{"n_layer": 12, "d_model": 512, "n_head": 4, "n_kv_head": 4, "head_dim": 64, "d_mlp": 2048, "vocab_size": 8192, "activation": "squared_relu", "norm": "rmsnorm", "norm_place": "pre", "norm_eps": 1e-06, "positions": "rope", "rope_base": 10000.0, "rope_fraction": 0.25, "qk_norm": true, "attn_scale": 0.146, "bias": "none", "tie_embeddings": false, "parallel_block": false, "extras": ["capped logits"], "init": "normal", "init_std_qkv": 0.0303, "init_std_o": 0.00874, "init_std_up": 0.0303, "init_std_down": 0.00309, "optimizer": "adamw", "lr": 0.000979, "beta1": 0.95, "beta2": 0.98, "weight_decay": 0.4, "lr_head": 0.00597, "warmup_steps": 560, "schedule": "cos", "final_lr_fraction": 0.1, "batch_tokens": 131072, "seq_len": 2048, "doc_mask": true, "train_tokens": 900600000, "steps": 6872, "dataset": "wikipedia_en"}
MLP neurons of a small language model. Each row is named by its layer, matrix (up: input weights; down: output weights) and neuron, and shows model dimensions 224-287. Each number is 50 + 15 x the weight over its row's rms, rounded and kept within 0 to 99.
After each neuron's rows, "fires on" lists the tokens most often at its 100 highest values on Wikipedia text that the model never trained on; "fires in" lists the words (lower case) most often at its 100 highest values on Wikipedia text that the model never trained on.

L9.up1803:44 81 41 80 38 37 52 27 82 42 43 50 57 49 60 42 46 70 55 54 08 49 46 44 92 28 45 33 66 59 56 33 42 49 53 40 65 33 55 54 61 27 45 37 40 49 34 72 46 61 60 47 54 80 47 46 70 25 54 66 48 48 61 66
L9.down1803:53 44 33 11 33 46 72 67 47 50 37 56 49 62 41 29 49 70 67 59 65 69 56 46 59 51 60 32 74 66 61 55 31 70 45 67 14 44 56 41 54 47 44 51 39 58 80 67 46 76 51 60 70 73 77 65 66 45 45 43 54 32 66 56
fires on: " in", " at", " on", " to", " In"
fires in: "in", "on", "to"

L3.up753:34 43 45 28 51 58 20 48 53 40 59 49 90 49 70 47 60 51 48 35 81 54 68 42 24 68 47 46 15 10 59 77 55 67 51 81 69 66 35 57 40 39 41 35 60 44 41 50 62 29 39 55 59 57 63 44 55 46 49 48 47 40 56 62
L3.down753:74 44 62 53 53 73 51 68 15 38 47 40 49 64 49 78 65 38 44 61 73 59 28 34 51 63 72 45 35 51 45 58 56 64 82 69 50 67 44 50 94 65 55 31 37 72 62 64 54 37 45 30 67 30 85 43 71 45 75 36 30 33 28 45
fires on: " no", "No", " For", " for", " not"
fires in: "no", "for", "not", "easy", "notable"

L3.up1699:44 50 63 49 58 24 35 29 55 59 34 51 51 51 51 43 43 47 74 44 51 69 66 31 61 28 70 58 33 48 42 53 57 53 56 59 41 47 39 43 31 51 45 43 71 47 51 34 68 53 57 62 76 34 67 71 69 49 52 53 40 48 53 79
L3.down1699:25 60 37 49 55 32 76 73 48 39 47 19 37 47 55 57 22 39 52 55 46 62 64 43 38 52 49 59 55 64 52 22 56 40 36 38 48 56 46 35 66 80 59 55 49 59 15 55 69 59 40 29 34 48 44 40 29 61 38 28 33 68 54 40
fires on: " the", " of", " a", " home"
fires in: "the", "of", "a", "home"

L9.up1370:69 46 38 59 27 26 53 81 57 61 55 55 66 67 49 71 50 49 37 47 21 48 74 40 69 68 50 43 54 55 55 68 53 50 61 36 48 30 50 27 51 34 54 74 79 39 53 38 41 54 48 61 55 35 41 60 88 41 45 46 63 27 38 35
L9.down1370:37 65 39 65 30 33 72 64 60 63 56 61 79 34 37 46 41 44 48 44 53 51 70 47 59 64 54 49 47 33 42 39 87 71 47 77 43 50 55 50 45 32 74 64 38 50 37 31 40 38 50 30 51 59 37 71 35 60 53 43 49 58 50 67
fires on: " a", " A"
fires in: "a", "historic"

L9.up260:60 51 48 57 59 61 67 32 91 21 38 40 37 67 43 86 35 49 45 54 48 49 45 12 60 60 63 34 30 20 58 88 57 51 29 46 85 45 38 67 58 36 47 51 24 41 48 74 45 49 40 46 38 46 36 28 39 39 56 58 19 58 32 56
L9.down260:58 41 74 64 35 42 45 69 47 67 43 40 31 50 52 44 28 35 48 55 33 76 38 59 27 50 58 35 31 38 50 71 60 79 69 71 44 57 53 28 62 29 71 26 47 30 23 50 34 56 17 51 60 41 80 49 32 64 47 51 39 45 35 58
fires on: " It", " it", " she", " that", " also", " he"
fires in: "it", "she", "that", "also", "he"

L9.up1421:36 69 45 64 82 25 02 62 70 74 35 44 60 29 75 71 55 29 59 45 45 18 49 39 57 51 49 44 42 53 54 76 31 23 62 37 29 38 56 33 35 54 58 59 67 55 67 43 65 31 36 54 68 47 62 40 60 38 72 58 42 48 70 65
L9.down1421:55 33 30 70 44 53 23 49 25 60 40 77 63 34 71 73 65 40 48 46 39 45 46 40 42 57 48 42 82 31 47 70 78 51 44 56 70 38 54 37 19 37 28 43 51 47 45 38 59 53 79 59 47 31 59 31 34 33 38 50 34 38 31 62
fires on: " the", " to", " New"
fires in: "the", "to", "new"

L9.up1581:49 59 75 86 45 56 43 52 48 44 30 29 85 32 27 49 45 52 55 42 71 45 75 26 41 63 79 50 50 42 63 55 51 75 50 67 83 33 52 35 36 27 46 35 75 60 41 42 41 55 22 56 69 61 79 59 48 56 58 56 19 41 54 39
L9.down1581:67 31 50 49 52 54 51 52 37 71 37 57 58 47 56 34 37 35 22 51 52 45 66 53 43 37 70 47 57 71 49 53 30 53 70 44 68 53 41 64 38 30 35 68 73 58 30 88 64 77 74 47 19 61 40 50 27 45 55 38 41 30 46 54
fires on: " is", " the", " as", " and", " of"
fires in: "is", "the", "as", "and", "of"

L9.up1349:53 59 71 52 38 43 51 48 54 57 35 58 32 38 65 35 66 39 42 46 74 49 42 37 42 62 51 38 59 10 49 36 74 79 38 90 35 49 55 63 57 39 55 72 62 39 68 30 44 52 17 44 48 65 25 64 35 62 59 41 38 21 05 56
L9.down1349:72 60 58 47 52 45 58 20 52 56 51 16 76 47 46 35 52 68 58 77 50 51 36 51 56 31 57 32 58 41 19 49 61 76 70 63 55 55 32 66 51 64 58 66 28 37 62 69 51 57 70 52 31 20 41 63 49 62 54 27 45 54 35 81
fires on: " was", " is", " her", " his", " being"
fires in: "was", "is", "her", "his", "being"

L3.up154:55 68 44 62 55 58 45 53 71 15 57 39 46 58 18 50 36 58 33 60 57 65 42 42 48 61 31 55 14 47 55 62 61 41 35 63 57 20 56 74 54 35 36 51 56 45 61 24 57 38 52 57 55 53 54 58 62 52 54 38 12 53 59 55
L3.down154:38 81 50 67 56 66 36 48 50 55 61 59 52 48 36 84 42 21 51 65 45 59 44 68 86 47 44 40 09 57 40 55 47 26 33 77 35 39 82 39 52 34 58 85 26 68 33 65 65 56 37 42 48 23 52 59 46 62 48 29 28 59 31 44
fires on: " This", " this", " it", " It", "It"
fires in: "this", "it", "which"

L3.up466:36 40 46 57 52 58 47 55 56 61 59 72 48 73 56 48 57 43 34 61 55 66 41 50 41 64 68 65 35 51 56 71 45 66 16 61 23 64 61 54 59 28 41 40 54 38 27 62 63 30 67 28 66 33 51 57 62 43 61 40 38 26 62 67
L3.down466:38 60 52 49 74 49 38 10 56 20 38 65 44 28 54 37 13 40 56 32 37 50 19 48 41 64 49 25 59 66 22 47 43 68 62 14 61 52 61 48 60 78 69 49 45 59 68 13 44 53 35 65 48 34 35 32 70 70 36 55 51 77 42 62
fires on: " of", " a", " the", "ment", "ated"
fires in: "of", "a", "the", "manufactured"

L9.up169:49 46 45 47 46 33 27 39 31 40 44 68 45 48 41 47 40 47 39 49 62 41 61 52 46 30 58 51 54 75 53 70 57 61 32 49 76 14 39 63 62 33 45 49 66 59 29 52 52 61 53 46 44 47 41 44 57 69 54 53 56 28 54 57
L9.down169:38 30 35 51 65 80 51 35 55 52 43 30 58 70 67 56 68 43 44 44 30 56 63 72 46 21 45 58 58 45 32 49 67 42 63 63 44 66 44 19 36 54 24 59 67 30 72 35 42 06 36 76 53 60 69 38 53 50 52 75 48 43 48 56
fires on: " The", " of", " His", " his", "s"
fires in: "the", "his", "their", "of", "s", "whose"

L9.up1162:32 66 51 44 58 46 54 51 53 28 35 61 60 43 93 72 54 43 26 40 62 54 66 47 49 40 53 63 46 46 55 44 49 28 39 56 33 36 50 41 48 48 62 22 72 51 38 58 54 30 65 59 62 61 34 34 60 36 65 64 27 27 47 61
L9.down1162:44 75 46 55 35 23 55 37 21 32 36 50 16 00 52 55 80 60 29 51 36 38 36 91 56 22 54 36 70 67 57 77 45 47 55 60 63 40 51 40 32 50 57 59 53 39 46 55 50 54 58 58 53 45 50 60 74 46 59 60 25 50 57 74
fires on: " the", " The", " from"
fires in: "the", "from"

L9.up1429:75 68 47 61 62 45 51 81 47 45 46 49 80 73 43 29 54 17 67 48 46 49 39 42 93 41 46 46 68 39 63 80 46 65 40 42 54 36 50 48 72 30 43 39 66 35 37 38 59 20 50 66 60 56 19 45 56 62 52 40 45 45 28 51
L9.down1429:56 28 59 56 59 40 61 76 59 44 34 54 39 69 54 55 74 58 40 22 71 43 61 67 21 16 47 47 40 54 41 42 58 29 45 48 65 83 43 66 62 55 42 55 47 47 75 38 61 47 51 37 39 37 55 27 66 56 52 38 30 74 70 46
fires on: " in", " of", " for", " American", " British"
fires in: "in", "of", "for", "american", "british", "language"

L3.up954:60 37 32 52 56 43 50 46 54 44 45 62 50 99 55 53 43 44 51 50 48 71 65 58 55 45 33 28 45 30 39 39 83 61 50 67 44 23 61 33 22 42 33 40 54 29 32 59 53 53 69 56 67 54 42 53 71 36 38 62 42 65 38 41
L3.down954:17 50 37 36 59 42 81 53 53 40 77 49 54 30 64 45 49 53 34 57 46 67 17 76 67 43 69 50 60 49 39 60 48 54 65 47 65 56 64 65 70 33 65 37 47 66 56 53 29 55 56 40 39 77 60 57 51 43 35 75 40 53 32 42
fires on: " on", " in", " In", " from", " On"
fires in: "in", "on", "from"

L9.up1968:44 35 58 61 59 66 32 66 48 47 71 58 50 58 33 53 56 65 64 07 29 55 28 33 44 48 54 60 48 47 63 79 61 52 55 44 76 60 61 59 56 28 09 57 70 37 23 55 46 35 43 47 70 55 46 26 40 59 64 48 60 43 52 44
L9.down1968:52 79 56 35 40 67 45 61 59 34 22 37 39 26 54 58 43 40 50 51 52 70 53 48 61 55 41 72 43 63 43 36 49 38 33 17 33 32 62 70 54 52 73 34 59 62 44 23 32 67 45 52 50 28 64 35 43 38 69 40 60 38 46 60
fires on: " of", " at", " to", " for", " with", " joined"
fires in: "of", "at", "to", "for", "with", "joined"

L3.up367:36 61 60 53 68 74 59 39 41 36 54 59 36 48 65 42 33 63 49 35 36 42 45 79 22 47 34 54 50 37 62 63 35 54 44 32 57 49 54 20 31 40 53 52 75 51 57 50 85 55 64 31 42 66 65 19 67 49 87 65 42 54 61 49
L3.down367:42 38 43 53 23 38 48 55 79 61 79 36 70 51 32 42 49 51 47 45 37 58 41 64 25 85 49 56 48 56 53 70 53 45 58 52 75 55 55 79 42 55 47 43 38 29 73 36 24 50 66 34 19 82 75 50 61 54 59 40 00 58 56 21
fires on: " in", " at", " by", " to", " as"
fires in: "in", "at", "by", "to", "as"

L9.up1369:58 53 59 71 56 30 59 50 43 52 17 76 41 59 72 27 51 62 40 51 55 55 44 20 23 76 28 52 54 49 59 77 32 59 45 54 45 68 77 55 66 47 51 69 78 41 58 60 48 64 40 49 71 42 41 46 45 46 54 67 42 63 31 39
L9.down1369:50 68 36 68 54 28 57 55 47 61 49 40 50 17 31 40 46 33 41 66 16 67 59 68 65 10 70 48 54 68 39 39 58 28 53 48 66 65 47 43 34 38 71 47 47 30 71 62 61 50 48 60 72 50 46 32 48 45 73 53 65 43 25 60
fires on: " in", " of", " after", " on", " to"
fires in: "in", "of", "after", "on", "to"

L9.up1462:81 67 21 43 82 46 46 37 60 57 59 58 52 65 75 39 51 53 55 37 47 40 46 39 52 70 37 59 54 25 40 63 36 61 42 49 55 44 52 77 41 34 51 50 38 40 43 66 49 42 39 27 60 61 52 46 36 34 53 40 65 39 30 64
L9.down1462:55 41 65 39 46 46 55 70 52 57 34 28 27 56 31 37 52 44 28 46 49 38 72 55 44 48 60 67 48 43 41 72 48 52 61 43 45 43 39 60 13 37 56 60 61 40 50 34 70 62 44 37 55 38 28 51 27 43 60 52 29 38 27 43
fires on: " in", " to", " is", " by", " at", " like"
fires in: "in", "to", "is", "by", "at", "like"

L9.up1505:56 59 42 73 59 52 50 41 55 44 45 47 75 72 28 33 68 51 44 37 48 46 52 17 80 54 65 83 53 48 68 55 62 49 58 65 26 53 49 58 53 17 34 60 60 23 65 09 42 33 05 34 55 72 46 68 89 57 45 50 46 10 54 24
L9.down1505:28 46 40 61 63 52 32 50 62 28 52 30 61 65 46 63 74 57 57 34 54 49 67 38 43 70 53 64 63 39 39 24 50 52 73 51 33 44 45 76 62 36 44 38 46 41 23 66 37 37 48 70 43 43 58 52 69 43 57 65 60 30 48 41
fires on: " to", " of", " under", " a", " from", " and"
fires in: "to", "of", "a", "under", "from", "and"

L9.up835:44 62 40 51 71 33 50 56 41 63 46 43 69 58 63 17 69 36 36 55 55 57 40 47 76 44 44 60 50 36 35 72 39 61 46 32 48 47 62 45 49 60 68 35 72 05 32 53 47 64 29 45 78 37 65 42 25 35 51 47 51 30 59 40
L9.down835:61 28 32 77 22 63 74 37 76 43 75 49 70 42 44 57 65 32 41 49 54 37 56 50 35 50 56 50 61 47 64 37 45 24 45 46 45 78 60 47 52 53 40 52 42 57 38 41 44 28 49 59 63 60 77 72 63 47 38 64 48 67 47 63
fires on: " had", " has", " to", " a", " have", " in"
fires in: "had", "has", "to", "a", "have", "without"

L9.up950:50 51 40 44 46 41 51 41 54 41 50 64 84 57 37 56 51 56 71 46 77 47 81 54 29 55 84 89 26 66 54 74 74 61 45 47 37 39 49 50 54 41 64 48 51 56 46 60 68 49 51 60 55 67 39 31 36 63 60 34 57 54 52 64
L9.down950:41 58 30 56 72 41 81 84 49 46 00 68 57 34 55 52 50 28 57 52 52 48 49 67 39 30 45 43 52 58 62 46 64 41 34 39 65 38 54 48 45 58 71 39 51 45 40 39 49 54 42 53 67 62 23 33 43 34 31 58 65 57 51 43
fires on: " the"
fires in: "the"

L3.up74:00 58 26 57 57 46 50 20 46 43 41 68 59 66 56 44 68 65 24 23 41 45 57 45 65 41 45 26 50 57 71 44 56 74 43 69 37 39 44 17 59 66 46 38 65 28 51 55 62 38 36 28 62 58 26 63 48 43 50 49 65 56 53 48
L3.down74:49 42 30 21 55 55 48 66 54 69 46 51 58 54 70 38 66 63 52 78 64 76 72 49 42 59 45 58 38 17 33 45 94 72 47 74 82 16 20 71 55 51 79 41 46 56 40 50 42 63 52 73 59 46 43 41 33 33 23 52 52 11 49 45
fires on: " in", " of", "er", " under"
fires in: "in", "of", "under"

L9.up1337:66 45 49 60 77 32 70 50 47 20 35 32 44 41 40 47 60 49 41 26 72 63 64 40 31 45 68 51 33 47 66 64 69 58 48 55 50 21 70 74 47 30 41 41 44 40 70 61 40 48 18 46 41 41 73 59 36 47 65 59 43 59 45 67
L9.down1337:61 49 59 54 45 48 23 54 38 35 42 64 62 52 61 48 39 50 56 49 61 48 60 83 45 40 51 79 49 47 42 61 44 48 41 52 72 54 62 79 53 59 49 35 67 74 42 46 66 53 67 52 62 64 46 29 51 74 54 63 61 42 43 46
fires on: " the", "th", " was", " second"
fires in: "the", "was", "second"

L9.up1937:80 40 50 66 78 57 52 26 34 53 37 27 64 51 62 47 71 44 61 74 14 19 13 43 46 50 44 77 52 29 40 53 65 47 52 46 69 55 41 52 82 51 50 48 99 25 18 50 59 55 64 52 52 54 49 43 37 46 61 63 47 46 58 44
L9.down1937:67 56 31 79 52 59 40 71 59 66 32 50 47 40 65 33 81 35 41 57 65 65 38 76 34 27 54 39 36 45 39 50 36 45 56 57 52 76 68 22 55 27 69 71 57 41 51 42 70 52 43 65 36 42 66 55 15 56 62 47 25 55 43 42
fires on: " and", " by", " for", " of", " before", " from"
fires in: "and", "by", "for", "of", "before", "from"

L9.up611:55 61 55 40 60 31 49 22 66 50 64 41 40 39 46 43 64 44 45 37 39 59 46 76 53 59 33 46 53 30 48 60 49 64 57 77 44 69 61 33 36 63 54 59 56 28 44 44 56 52 29 74 51 62 62 66 45 66 64 80 72 43 50 58
L9.down611:76 67 55 68 49 63 57 68 25 52 39 70 70 23 50 42 91 34 49 36 46 55 89 41 41 36 33 54 53 82 69 64 54 23 30 58 51 59 48 45 43 68 32 35 35 34 34 46 26 69 34 68 45 48 54 21 59 49 48 34 35 40 64 45
fires on: " and", " than", " about", " to", " around"
fires in: "and", "than", "about", "to", "around"

L9.up1285:32 58 33 64 45 60 61 57 58 38 25 54 48 41 44 35 50 52 49 41 44 52 69 34 46 90 28 75 46 23 52 67 52 55 44 64 43 20 66 71 64 43 57 53 34 33 52 37 49 47 43 30 59 61 40 56 32 54 84 47 55 50 64 45
L9.down1285:32 44 55 49 68 67 71 34 30 50 25 37 55 32 23 30 34 66 48 47 58 51 64 73 70 29 31 50 40 57 48 45 42 58 49 44 51 32 69 44 31 45 51 78 54 45 57 26 48 35 35 46 67 43 56 48 56 50 47 31 47 34 74 48
fires on: " would", " did", " could", " Did", " does", " decided"
fires in: "did", "would", "could", "does", "decided"

L3.up1690:45 35 38 53 65 56 84 62 60 48 73 54 35 51 42 35 22 67 30 45 45 68 65 24 48 86 53 73 36 17 55 81 52 73 12 49 58 37 50 43 66 55 36 23 40 50 53 44 63 59 35 34 41 26 63 80 44 59 34 59 27 16 38 47
L3.down1690:45 42 45 39 54 63 33 73 38 59 34 32 83 41 26 78 56 63 55 38 34 24 65 47 54 67 17 54 41 51 63 32 60 68 15 68 56 25 91 47 53 42 39 54 33 56 59 44 45 76 67 42 34 63 68 37 26 69 33 66 81 35 44 58
fires on: " did", " Can", " could", " may", " does"
fires in: "could", "did", "may", "does", "canberra", "made"

L3.up1863:42 58 23 50 51 44 53 45 54 58 13 45 74 45 57 42 48 54 58 45 40 44 54 34 43 33 73 42 50 78 50 88 25 40 46 57 31 58 40 52 46 29 45 64 43 35 46 62 40 50 77 56 63 51 57 30 43 18 62 81 41 51 47 69
L3.down1863:62 50 57 72 46 87 38 41 60 42 68 67 52 30 28 45 57 23 39 27 63 54 43 70 77 40 44 49 63 53 51 42 39 55 62 51 48 34 38 34 46 34 29 41 58 63 68 43 42 62 42 46 62 52 64 80 56 76 42 47 58 71 55 25
fires on: " on", " in", " of", " to", " the", " for"
fires in: "on", "in", "of", "to", "the", "for"

L9.up1979:57 62 69 54 36 27 71 51 73 65 50 44 49 60 56 53 60 14 40 65 53 50 66 50 66 48 57 49 67 34 51 59 52 52 54 82 50 39 67 58 34 48 48 59 65 56 12 58 58 71 32 78 57 57 70 81 64 33 57 47 66 41 27 38
L9.down1979:49 51 27 51 43 63 88 64 61 54 28 55 22 41 58 41 42 71 39 56 52 45 58 32 54 53 37 73 30 70 83 66 29 52 66 61 63 55 67 56 41 80 54 71 48 68 55 60 39 67 29 61 69 60 31 72 52 36 63 48 45 64 57 71
fires on: " in", " from", " and", " to", " of"
fires in: "in", "from", "and", "to", "of"

L3.up229:43 65 50 60 58 30 61 55 38 92 35 43 50 79 63 58 55 34 80 58 45 53 47 49 57 39 57 67 56 25 93 77 53 45 63 85 55 62 51 33 42 59 44 62 55 46 47 48 64 76 26 69 66 59 63 37 45 33 47 58 55 54 59 79
L3.down229:41 23 37 51 30 67 44 40 70 55 52 84 62 36 57 38 33 55 66 34 68 67 45 42 63 61 62 39 63 58 52 31 41 75 49 21 48 51 60 46 53 50 66 43 54 26 30 32 33 44 73 35 28 66 64 45 55 62 78 29 36 88 52 44
fires on: " to", "ce", "ne", " and", "se"
fires in: "to", "and", "prejudice"

L9.up666:30 68 42 46 59 65 36 44 42 46 53 50 48 62 55 42 77 38 29 34 47 49 64 47 52 41 59 67 57 43 46 76 72 64 72 48 68 36 44 54 65 32 67 36 75 54 77 27 48 45 03 68 53 47 44 37 58 68 34 66 62 19 43 54
L9.down666:27 60 60 54 29 38 55 39 39 24 51 46 20 27 53 71 54 40 49 62 53 43 60 58 48 36 58 42 84 74 50 45 28 39 81 42 35 53 41 58 29 59 53 38 53 39 20 53 62 52 53 44 49 44 65 31 59 52 41 52 21 69 93 47
fires on: " of", " in", " with", " by", " among", " won"
fires in: "of", "in", "with", "by", "among", "won"

L9.up507:56 48 48 61 61 82 62 42 40 61 42 32 50 59 63 15 39 24 12 50 39 55 44 60 68 55 53 56 59 33 42 54 65 48 50 60 51 32 30 54 40 49 55 63 57 28 50 38 57 40 68 60 61 36 63 42 37 64 86 37 48 28 01 34
L9.down507:43 48 33 74 25 83 55 54 51 47 59 52 81 54 59 63 63 53 25 66 50 52 44 57 44 46 51 34 50 51 59 60 48 57 62 85 86 40 72 40 47 49 73 50 62 28 44 50 57 29 80 72 57 58 67 78 29 39 33 71 25 60 45 46
fires on: " the", "s", " of", " its"
fires in: "the", "s", "of", "its"

L9.up738:59 52 38 79 65 17 45 59 54 50 38 68 65 57 60 65 57 45 44 30 60 21 45 42 25 29 40 64 65 40 68 68 60 38 68 58 68 46 50 38 36 42 35 64 60 50 46 44 47 21 61 69 29 55 48 24 38 40 42 49 60 53 37 48
L9.down738:31 40 66 69 43 55 61 41 36 31 48 47 68 28 58 43 47 47 50 49 38 65 55 66 63 44 43 44 70 55 55 64 42 63 66 47 66 62 53 41 67 45 58 41 46 42 40 40 63 50 84 72 53 49 52 57 44 54 49 53 44 51 52 50
fires on: " for", " the", " by", " through", " to"
fires in: "for", "the", "by", "through", "to"

L9.up1091:66 32 36 57 38 50 27 44 77 54 53 51 55 57 71 61 59 46 34 37 39 37 74 43 88 48 51 62 52 36 50 61 47 38 69 47 38 47 46 70 37 29 51 62 78 50 66 26 62 45 37 28 68 62 49 46 75 55 46 75 39 40 46 41
L9.down1091:51 69 26 32 37 51 64 35 57 64 45 35 53 35 51 36 80 59 34 84 47 38 67 71 46 40 88 51 61 29 57 69 56 35 45 72 29 59 44 73 34 60 52 42 48 70 73 26 51 47 07 65 54 75 70 49 53 54 45 64 34 41 26 53
fires on: " a", " t", " g"
fires in: "a"

L9.up364:43 90 67 70 37 41 16 54 58 59 38 40 62 56 64 66 82 53 27 39 44 00 51 36 45 80 53 57 54 28 77 62 67 48 46 61 67 27 63 49 40 63 62 51 63 20 76 45 37 41 35 64 44 84 65 32 54 60 57 56 45 66 57 36
L9.down364:46 72 37 67 64 49 48 54 63 65 33 28 50 55 49 79 51 41 29 36 57 33 19 49 81 61 10 25 55 53 46 37 61 25 65 57 15 56 50 47 63 61 67 45 52 26 47 37 22 42 61 71 56 40 38 67 61 65 84 27 24 19 45 71
fires on: " to", " and", " be", " being", "ly"
fires in: "to", "and", "be", "being"

L9.up296:78 40 43 65 50 37 28 45 72 66 67 54 58 62 49 50 62 62 35 44 39 37 74 36 63 58 54 23 58 51 42 59 80 32 63 66 46 34 61 60 32 36 44 78 58 31 61 33 70 47 33 45 47 39 56 36 32 66 56 76 36 36 47 50
L9.down296:28 29 19 25 45 23 37 52 74 52 62 66 67 48 36 64 51 72 83 38 35 43 59 38 44 53 46 50 49 38 72 50 59 37 50 27 60 38 54 38 27 59 61 67 60 61 32 17 41 80 47 47 54 40 50 52 47 61 61 78 62 55 43 76
fires on: " the", " a", " French", " by", " British", " during"
fires in: "the", "a", "french", "by", "british", "during"

L9.up1202:24 64 66 62 64 51 44 54 54 41 47 42 71 50 48 70 52 43 38 37 45 58 51 48 31 52 74 50 47 36 46 43 34 46 40 49 72 41 38 37 82 60 46 41 75 44 52 28 74 48 15 57 48 56 57 48 47 36 54 89 47 61 30 52
L9.down1202:56 52 40 40 18 32 87 59 71 61 32 52 39 45 43 56 60 63 18 46 49 65 63 64 35 89 45 33 70 21 53 48 83 33 70 36 62 48 57 18 50 44 74 65 52 68 51 56 19 20 41 45 50 44 29 64 42 38 55 82 77 73 69 49
fires on: " and", " in", " or", " to", " with", " for"
fires in: "and", "in", "or", "to", "with", "for"

L9.up1399:50 51 23 60 72 55 22 61 63 57 52 30 89 42 62 41 54 14 51 27 49 49 35 48 56 29 32 56 52 62 49 52 32 61 48 62 75 83 28 38 33 65 53 31 63 58 67 60 43 60 41 63 49 58 49 30 40 58 67 70 69 47 43 58
L9.down1399:54 47 52 59 44 54 41 42 39 49 20 44 23 59 43 32 63 57 45 51 47 47 67 53 29 33 60 57 52 41 34 62 64 40 71 28 35 35 60 57 47 37 66 51 56 39 54 49 63 46 49 63 58 42 61 76 27 31 44 32 38 55 44 50
fires on: " during", " as", " in", " the", " by", "In"
fires in: "during", "in", "as", "the", "by"

L9.up2045:53 41 31 51 75 45 44 31 36 32 37 50 70 49 64 68 33 51 47 38 35 39 47 42 48 41 65 50 48 40 17 32 36 55 39 54 58 43 65 35 68 38 49 49 65 36 55 89 36 53 27 53 38 43 21 80 49 36 50 46 61 38 45 58
L9.down2045:50 73 35 42 65 38 50 41 57 70 43 43 16 23 55 38 55 45 49 55 34 50 54 70 34 54 53 61 83 61 46 40 34 49 72 58 70 46 53 43 35 22 30 60 71 59 53 40 51 54 56 51 41 48 38 52 60 52 55 56 39 37 34 60
fires on: " in", " of", " the", "The", " on"
fires in: "in", "the", "of", "on"

L9.up593:69 51 68 36 39 41 19 30 59 83 47 69 50 63 26 74 53 74 57 56 42 31 14 55 48 34 52 51 42 41 40 37 64 60 43 50 81 42 43 22 47 57 54 57 87 40 66 47 45 43 45 61 24 78 45 55 73 59 69 37 45 49 45 61
L9.down593:79 40 43 51 45 60 64 26 72 62 13 67 72 38 25 74 66 57 51 72 57 37 27 47 63 17 46 59 52 48 70 54 40 63 65 57 37 55 56 47 49 71 65 58 49 52 63 37 39 23 46 61 39 34 59 46 58 34 95 41 49 35 33 44
fires on: " at", " was", " p", " lo", " is", " were"
fires in: "at", "was", "is", "lone", "pine", "were"